Weights of a small transformer language model.
Training: a variant of Muon for these matrices, 13935 steps.
MLP neurons of a small language model. Each row is named by its layer, matrix (down: output weights) and neuron, and shows model dimensions 224-319. Each number is 128 + 24 x the weight over its row's rms, rounded and kept within 0 to 255. Numbers have three digits each. A neuron's up and down rows have the sign that makes its largest values positive.
Before each neuron's rows, "fires before" lists the tokens most often just after its 100 highest values on Wikipedia text that the model never trained on. A number after a token or word is its count.

fires before: " |" 30, " (" 28, " –" 10, " |\n" 6
L3.down552:150158179130132147200142104099156106140127112157184149119128151096154122152130107111131157129147158143164129128159137125122144129160135151131088099102120138159142120146160142130138142161135130091130148103134125092114117097121149139112131090130133163114138138140169127145073155193174146134

fires before: " " 53, " the" 4, "." 4, "201" 4
L3.down284:087119118143144134081150123157142141133128081166115163109153139116103148166101114150158114146158154182138118154140105126151092107126153108095103088122170131117145147194152097149123159131141127146158103155101101127111120131116101099121130144156171111106119146074148129127155099148126131138

fires before: " " 25, " |\n" 19, " |" 19, " Super" 4
L3.down211:107164119057156131084143099113118123109169142120153142113179124095128106081118116104085114200132114107098113116100131165134111097139129178131132099110144136160171168178119108143104141116071158186120105177091129114139145117133109162112107179112114136148114151113123125113135151131144157150

fires before: " a" 33, " an" 15, " the" 9, " was" 8, " is" 4
L3.down182:148155135146115110168152111166134138138138181116113098124115146155109128134139113108123122161119165119132146138141119124109150123131154151161195090132158147161144146147143103129141101114161118124158086130061104170093131150167094122174111157117114122111088110139102113142116153159116106164

fires before: " the" 21, " he" 11, " \"" 6, " she" 4, " it" 4, " they" 4
L3.down234:142113124079112143109164153109155103136093136157137125125159114103127113148122084101109102122145115137136147115125122155063119060115139150150140177139119130149143145115142128108129137131109126120141086137129104140133100104123117135106096152171096131074124127090122132101167091107098141138

fires before: " the" 32, " a" 16, " \"" 6
L3.down536:093130156082070152158145132129151104142098120115171124141113167151140126155109126134135131104124136085145133112168108116135154149125101124159110122162102109092122138112126123115129111120127112111115133090095101189171131070118114109140129148133085131109175146091121159121128158099130103147

fires before: " " 94
L3.down511:135136126127112122102099138156147148155122092097139126131108088138162137123130123117172139106151099103107127107092160069155168175100097131128126129146118188143123194142135144104101144078152124175142107096129137150126119142090182122125117158124163109126087130173136124149127147150170161135

fires before: " a" 24, " well" 17, " the" 11, " an" 6, " it" 4
L3.down625:127153113096157106123157119112151106136154155141042143129142141144075111136140158105079113134100103116182161106122110146191112118119125113132153108099146109106149119031114129113139127142128129131148110091104148105141122145167172150062158142116118134143121092109139154131090106084157135144

fires before: " " 49, "0" 18, " (" 9, "2" 4, "1" 4, "6" 4
L3.down662:142151098148109101122072146099146135108110145131102140106136092147175128176132178104168188105131122093110135112095137149125159099142120117141164154186133174133112163053126105174139132084090147182104122162144123163127158120136116144161157130112119160140092159120128151167111129106083139093

fires before: " " 43, " —" 14, " |\n" 9, "|" 6, "2" 4, " ." 4
L3.down56:139148080140147092113141139135108149137118129134152107135118132090107084121119160143115170114149148137084120087110088154142134144153122154132103161133122096127095144097143137104146112153104142114113145075097133157096164128155127116094142175126144169113098126117151137105066090136163135093

fires before: " the" 45, " home" 6, "oms" 4
L3.down546:090115122073134121164080110128094142115161107116112132155141146148154142139187133106130124172126112142120158118147105136139146166156098144146116132132060148161116141075108169107113135135149076125097135098128132139131110171140119130136088143120102079129137102163146101130086146128106113120

fires before: " " 53, " May" 6, "200" 5
L3.down152:168132119154146143137107111098153122101146112156155170139169145114136136114119154089138109146134092151141151159116156108112114101174135216122171120150123163126114118121095124140175127138145088112125133102108098144087111130132142167116123114115133173150072115150124122135088142111156151128

fires before: " " 26, " the" 22, " June" 4
L3.down566:146145151147138098139140111128121125124121152103122105119160095117100125100132141104124120149167154158129160120146095167128143095156143118128186091147127097110138101132109124151129138100081110101049133103118135172141121113113149164095114132112174141101135126128130132118092125142145142136

fires before: " |" 41, " |\n" 11, " it" 5, "American" 4
L3.down348:101127153215099097097143126119115136125148081099132148166137142081152130126157162091146089138117116132167141088123115152135113146111160138111139119125091146129162104064158103113165115121115180120120153096152103116133166073141176094116132104126118123130129129178119149123124117142121148127